MLP neurons of a small language model. Each row is named by its layer, matrix (gate and up: input weights; down: output weights) and neuron, and shows model dimensions 16-111. Each number is 50 + 10 x the weight over its row's rms, rounded and kept within 0 to 99. A neuron's up and down rows have the sign that makes its largest values positive.
After each neuron's rows, "fires on" lists the tokens most often at its 100 highest values on Wikipedia text that the model never trained on; "fires before" lists the tokens most often just after its 100 highest values on Wikipedia text that the model never trained on.

L9.gate175:55 50 43 30 66 62 54 39 37 37 67 37 25 40 50 54 50 53 46 64 55 80 47 55 47 54 59 48 56 43 62 51 48 65 51 58 49 53 68 39 41 54 61 44 55 35 53 30 59 61 53 57 57 44 60 57 59 63 40 43 55 26 54 50 58 51 42 48 57 50 77 32 37 54 49 53 40 55 53 62 35 59 43 58 51 51 49 52 42 60 51 62 61 63 49 47
L9.up175:29 36 52 49 49 38 61 50 53 44 37 68 63 48 40 47 35 59 56 52 51 52 46 45 45 46 48 51 53 55 56 57 29 46 60 40 39 54 62 63 45 44 51 37 54 35 61 57 61 57 57 38 50 48 44 53 63 36 57 52 65 55 52 39 71 53 46 60 54 58 56 57 64 46 54 65 51 71 37 38 55 56 42 51 52 39 34 44 42 52 66 59 49 46 58 74
L9.down175:52 55 38 19 39 47 58 62 39 59 66 38 40 52 52 43 49 34 43 63 51 50 54 41 48 57 51 42 39 41 38 52 59 56 51 53 49 46 39 56 57 50 58 51 32 47 56 49 36 38 02 67 47 45 69 45 40 58 43 51 50 60 41 47 53 61 60 62 56 74 42 59 37 55 36 69 48 45 55 59 52 40 48 48 40 51 58 69 38 44 55 36 56 58 39 50
fires on: "\n"
fires before: "==", "The", "===", "In", "S"

L9.gate312:38 41 34 57 73 55 49 54 53 31 59 21 44 49 30 62 59 61 40 72 60 60 58 57 54 41 51 52 67 29 62 62 43 57 52 62 55 51 58 27 56 53 38 57 41 50 63 55 49 53 58 45 63 45 51 56 54 48 66 60 55 41 70 43 51 69 45 39 58 60 52 51 54 46 49 51 49 38 56 55 62 49 55 47 43 56 48 48 33 61 51 52 61 64 56 52
L9.up312:57 59 40 59 46 53 46 50 60 51 21 55 72 52 26 65 53 40 37 55 35 61 36 59 50 46 57 54 48 30 39 45 43 46 44 33 60 42 48 40 44 61 60 52 54 45 45 45 57 51 49 46 64 31 46 59 52 41 44 45 41 42 46 57 51 45 58 47 65 48 47 57 63 62 64 47 65 38 54 57 57 31 61 53 37 43 33 44 38 59 49 47 56 49 71 52
L9.down312:42 53 43 51 20 54 48 53 43 41 48 33 42 64 61 51 40 61 65 45 60 67 69 45 51 52 65 61 52 56 37 43 62 41 34 52 48 52 39 61 47 58 48 53 42 61 42 47 56 58 38 61 43 51 55 59 48 44 40 39 50 59 47 48 54 45 61 51 57 54 59 46 28 52 52 45 50 40 41 47 35 45 45 44 62 49 59 52 46 53 52 41 55 59 47 65
fires on: "\n", " of"
fires before: " the", "==", "The", "===", "S", "A"

L9.gate23:59 49 39 46 62 44 64 28 56 37 64 56 39 59 54 39 38 45 39 43 57 55 43 60 36 50 46 55 45 43 56 49 35 45 54 45 45 55 55 38 53 26 49 52 49 43 62 28 53 53 85 57 60 46 59 49 43 53 48 66 38 59 34 65 38 52 25 55 70 41 51 51 69 65 63 55 50 55 35 50 41 51 52 59 36 57 63 41 59 44 47 39 61 54 52 45
L9.up23:62 53 67 43 47 39 55 51 60 52 59 57 55 37 69 50 53 54 46 57 58 36 49 71 46 42 48 49 45 45 40 68 54 55 42 55 45 56 37 49 56 57 47 40 58 48 51 25 70 56 67 47 59 67 34 48 55 47 45 28 52 69 50 30 52 47 53 42 47 43 54 35 58 52 54 50 75 52 57 33 52 60 50 61 57 45 48 49 41 61 55 50 55 41 58 53
L9.down23:46 58 38 39 33 54 50 35 45 45 44 49 51 57 59 48 47 49 45 37 44 43 56 54 59 63 58 53 56 65 54 53 57 45 61 42 29 51 38 53 53 51 43 83 39 73 51 64 38 54 20 63 47 42 55 63 55 38 46 56 48 54 57 47 41 55 35 60 50 46 44 44 42 51 58 51 33 50 61 31 47 46 49 37 39 53 59 68 47 44 55 55 42 51 37 26
fires on: "\n", " "
fires before: "==", "The", "===", "S", "In", "On"

L3.gate369:48 55 55 61 38 53 48 34 46 48 51 40 63 53 40 46 65 37 28 63 59 43 44 43 53 42 81 43 49 63 54 52 53 38 54 48 48 66 56 58 59 58 46 50 66 50 63 49 37 46 49 47 54 52 36 51 44 43 56 35 44 30 52 44 59 59 33 43 45 53 43 48 47 44 51 49 14 57 46 43 39 63 47 58 55 45 66 25 70 55 65 58 49 51 40 50
L3.up369:46 35 44 40 47 59 70 57 50 42 65 65 39 39 38 61 77 68 37 71 44 53 37 50 41 40 54 71 50 46 58 44 42 65 53 51 27 48 50 54 35 51 38 38 63 42 68 34 57 62 72 40 52 39 43 56 44 38 56 47 56 56 62 72 39 51 40 71 58 51 52 72 53 34 50 42 65 50 35 54 51 64 51 41 41 45 49 34 40 51 67 59 57 48 38 52
L3.down369:56 52 34 61 54 47 52 61 49 40 58 64 58 46 36 63 75 69 42 59 31 58 37 51 50 52 52 48 59 51 61 53 15 73 62 49 23 54 51 47 42 49 47 32 58 48 50 38 58 64 84 38 47 46 47 53 63 56 46 50 57 58 52 58 38 45 42 63 59 46 43 63 48 52 58 38 53 41 37 48 52 56 60 45 40 48 47 39 51 44 44 53 48 49 24 48
fires on: "\n"
fires before: "==", "In", "===", "The", "A"

L2.gate239:37 61 39 49 32 46 52 53 47 57 56 54 58 42 41 52 75 67 45 52 32 51 45 49 28 45 39 41 50 39 53 60 45 57 54 45 50 46 44 66 46 34 33 49 47 59 47 54 53 31 43 24 50 60 50 58 50 63 46 42 38 57 43 54 25 30 44 60 54 56 54 42 71 43 52 40 61 43 67 44 60 66 46 43 62 43 44 39 47 30 54 41 68 38 54 59
L2.up239:51 57 54 35 42 45 24 44 45 52 50 50 55 55 49 29 27 63 53 48 35 64 57 54 38 55 70 43 50 32 67 48 52 66 61 46 60 50 43 70 52 35 56 52 68 48 51 63 49 40 41 36 54 37 51 54 53 57 48 61 63 37 62 43 49 59 59 44 50 60 50 51 59 36 42 40 65 35 41 53 61 39 74 37 57 24 43 53 54 51 55 36 57 44 50 48
L2.down239:53 41 55 49 62 57 38 40 43 69 43 63 50 42 34 59 36 58 54 52 39 63 57 54 64 61 64 49 58 48 51 59 61 33 50 36 48 35 37 60 60 57 56 55 62 65 50 52 38 34 57 62 50 47 38 59 47 45 52 53 55 43 54 58 49 54 43 51 41 64 58 40 65 43 43 66 49 35 31 47 54 37 37 50 60 43 40 59 58 50 48 54 40 55 44 56
fires on: "er", "an"
fires before: "n", "t", "ta", "am", "ad"

L5.gate444:44 51 67 57 56 57 43 48 58 50 35 42 43 42 45 63 54 58 44 75 55 47 57 49 47 31 46 41 65 47 56 48 47 58 51 45 51 46 51 41 60 55 57 38 53 63 65 44 47 48 49 48 55 51 50 47 39 47 54 32 46 61 43 36 54 50 74 51 37 61 44 64 46 49 57 43 42 74 39 49 44 46 54 47 54 50 63 55 48 73 49 58 43 63 35 46
L5.up444:36 43 60 48 52 43 42 50 46 34 59 38 46 60 30 52 44 31 33 64 62 57 32 60 56 53 33 39 49 64 48 44 60 57 47 34 59 36 53 44 60 73 74 18 50 56 65 51 50 66 47 45 51 43 64 56 36 46 56 56 51 67 54 58 42 48 63 55 49 60 62 54 39 46 57 31 62 30 52 35 42 49 54 45 40 38 51 48 48 52 49 40 37 65 63 44
L5.down444:35 52 39 38 51 44 58 51 59 54 51 44 42 60 52 48 62 47 55 41 70 36 52 59 62 53 39 39 56 55 47 57 40 71 54 43 52 47 59 43 48 55 31 52 62 52 57 27 48 54 23 46 55 58 59 71 47 55 54 41 69 51 53 49 58 50 56 48 53 47 50 52 71 39 63 44 55 59 42 62 50 60 38 36 47 36 46 50 42 60 35 55 60 56 52 53
fires on: "it", "n", "u", "min"
fires before: "ed", "ment", "u", "ute", "tion"

L3.gate143:46 58 51 51 48 45 44 53 45 33 30 48 59 56 43 59 53 37 48 50 48 35 50 35 49 53 47 55 47 52 74 49 56 46 74 46 51 50 80 58 49 44 50 50 50 32 42 50 49 43 55 23 36 45 52 57 59 47 27 40 37 48 48 68 43 56 46 44 47 44 65 44 43 52 44 27 51 32 56 59 58 52 41 57 46 54 64 63 22 39 54 43 44 45 57 48
L3.up143:55 57 37 54 60 59 61 42 52 42 55 26 52 43 48 54 47 42 46 50 68 36 51 71 32 56 48 57 57 45 65 70 62 42 40 50 57 54 41 40 47 49 35 50 47 37 48 37 53 40 73 52 50 49 54 58 59 44 54 38 42 38 66 53 63 32 43 46 63 65 48 48 41 38 49 63 48 64 63 75 53 49 38 50 55 70 57 49 55 57 42 42 73 47 33 54
L3.down143:32 45 52 60 35 47 53 54 69 64 49 56 60 48 61 58 59 56 55 52 62 46 47 59 41 55 57 54 51 49 55 56 54 46 39 45 57 63 42 56 46 31 56 45 58 46 45 41 53 52 41 59 48 43 48 49 31 40 50 58 44 57 49 48 51 35 54 67 55 44 41 25 52 42 65 55 47 56 63 56 58 67 43 51 45 39 43 35 85 49 58 39 58 63 30 38
fires on: "'", "y", "ner", "ia"
fires before: "s", ","

L9.gate250:51 45 41 44 53 47 28 50 50 45 41 40 59 40 52 63 62 77 43 61 49 53 55 39 58 55 38 47 50 62 37 56 43 47 47 41 51 64 65 48 46 56 67 34 42 52 44 57 61 44 54 56 56 34 45 43 49 34 50 48 40 58 57 53 44 55 31 46 54 58 56 52 50 37 43 53 45 69 35 52 52 57 36 49 35 52 60 40 40 53 75 54 53 60 40 47
L9.up250:51 54 44 44 52 50 54 60 38 55 31 50 33 46 54 54 47 43 51 54 37 53 45 51 49 42 65 35 29 22 57 39 60 46 34 36 51 55 50 49 58 33 49 43 67 37 50 62 46 50 65 57 47 45 40 21 39 37 49 59 53 43 45 55 71 56 54 48 55 36 48 61 62 48 62 48 47 45 49 56 50 48 68 63 48 59 38 69 53 74 69 47 51 56 38 66
L9.down250:34 53 55 52 44 71 53 62 44 72 50 46 49 58 60 59 31 46 44 48 60 56 58 58 57 43 67 46 53 53 38 48 80 28 47 50 64 54 43 44 50 48 32 58 56 41 53 65 35 68 14 62 58 51 63 61 43 50 54 62 46 50 56 44 46 69 52 42 43 46 51 53 51 54 59 59 55 56 35 54 64 38 34 53 59 47 47 55 59 52 46 34 54 31 50 57
fires on: "\n", "ate"
fires before: "==", "The", "===", "A", "In", "B"

L6.gate261:50 26 47 41 56 44 46 51 58 58 41 39 40 62 54 49 50 43 63 35 61 58 52 53 59 48 35 34 43 42 45 58 52 55 58 42 50 42 68 60 57 38 47 40 53 50 54 44 30 41 54 65 37 53 38 49 38 41 45 54 57 62 55 40 37 55 39 43 29 48 50 42 54 63 49 53 48 60 33 53 36 46 60 60 51 55 47 57 47 63 36 45 66 51 42 37
L6.up261:51 37 46 51 65 33 57 54 55 42 53 59 51 48 45 48 58 51 41 40 56 47 59 32 82 39 42 62 46 44 59 56 35 45 47 46 45 54 69 42 39 54 55 69 32 44 59 51 41 49 39 47 50 58 73 43 34 46 52 50 59 54 46 49 56 47 44 48 59 42 51 42 38 46 60 56 56 43 46 56 44 58 27 63 53 54 52 45 35 69 39 38 54 57 36 37
L6.down261:51 61 46 47 47 47 61 46 54 60 42 47 45 47 65 43 61 42 36 55 50 50 51 33 44 52 46 36 54 56 64 52 62 56 70 26 41 53 56 54 40 37 44 41 46 52 62 42 46 62 53 55 55 49 47 45 47 50 49 53 44 60 56 55 62 39 46 68 39 35 50 42 52 38 45 54 54 63 50 53 38 35 64 28 37 45 35 34 55 38 23 52 70 44 68 46
fires on: "it", "v", "min", "t", "ic"
fires before: "u", "ent", "ute", "ist", "ence", "ation"

L2.gate328:46 38 71 50 48 46 48 65 41 55 67 38 42 39 45 44 61 29 45 55 39 39 51 36 57 48 54 61 40 69 55 37 45 39 39 48 37 42 53 38 54 39 49 46 69 52 61 56 64 67 55 57 45 42 54 32 41 44 31 43 38 51 56 50 60 41 55 45 49 43 60 47 53 34 42 49 31 65 55 46 43 51 67 85 56 59 50 48 46 64 45 64 46 36 61 40
L2.up328:63 68 38 62 52 48 50 36 49 46 61 48 48 41 63 53 67 50 62 50 32 37 45 67 64 60 68 60 51 38 69 53 49 52 63 39 58 66 38 43 43 54 50 45 48 51 45 56 55 54 46 53 65 44 43 35 45 52 51 55 55 39 47 40 22 41 56 48 64 54 49 50 38 54 60 59 59 30 40 48 64 55 51 59 31 50 56 28 65 38 35 32 47 54 34 40
L2.down328:60 47 45 65 68 51 38 37 61 24 49 52 46 39 43 59 53 44 71 58 47 49 55 51 40 67 45 53 43 44 59 57 64 53 53 50 50 73 35 37 46 38 51 41 59 59 50 53 46 62 80 39 53 53 56 38 55 57 57 61 64 33 60 50 37 56 51 45 52 42 42 53 24 51 58 64 36 56 43 47 50 52 54 46 50 47 57 40 51 65 50 65 66 51 35 39
fires on: "\n"
fires before: "==", "===", "H", "In", "The", "A"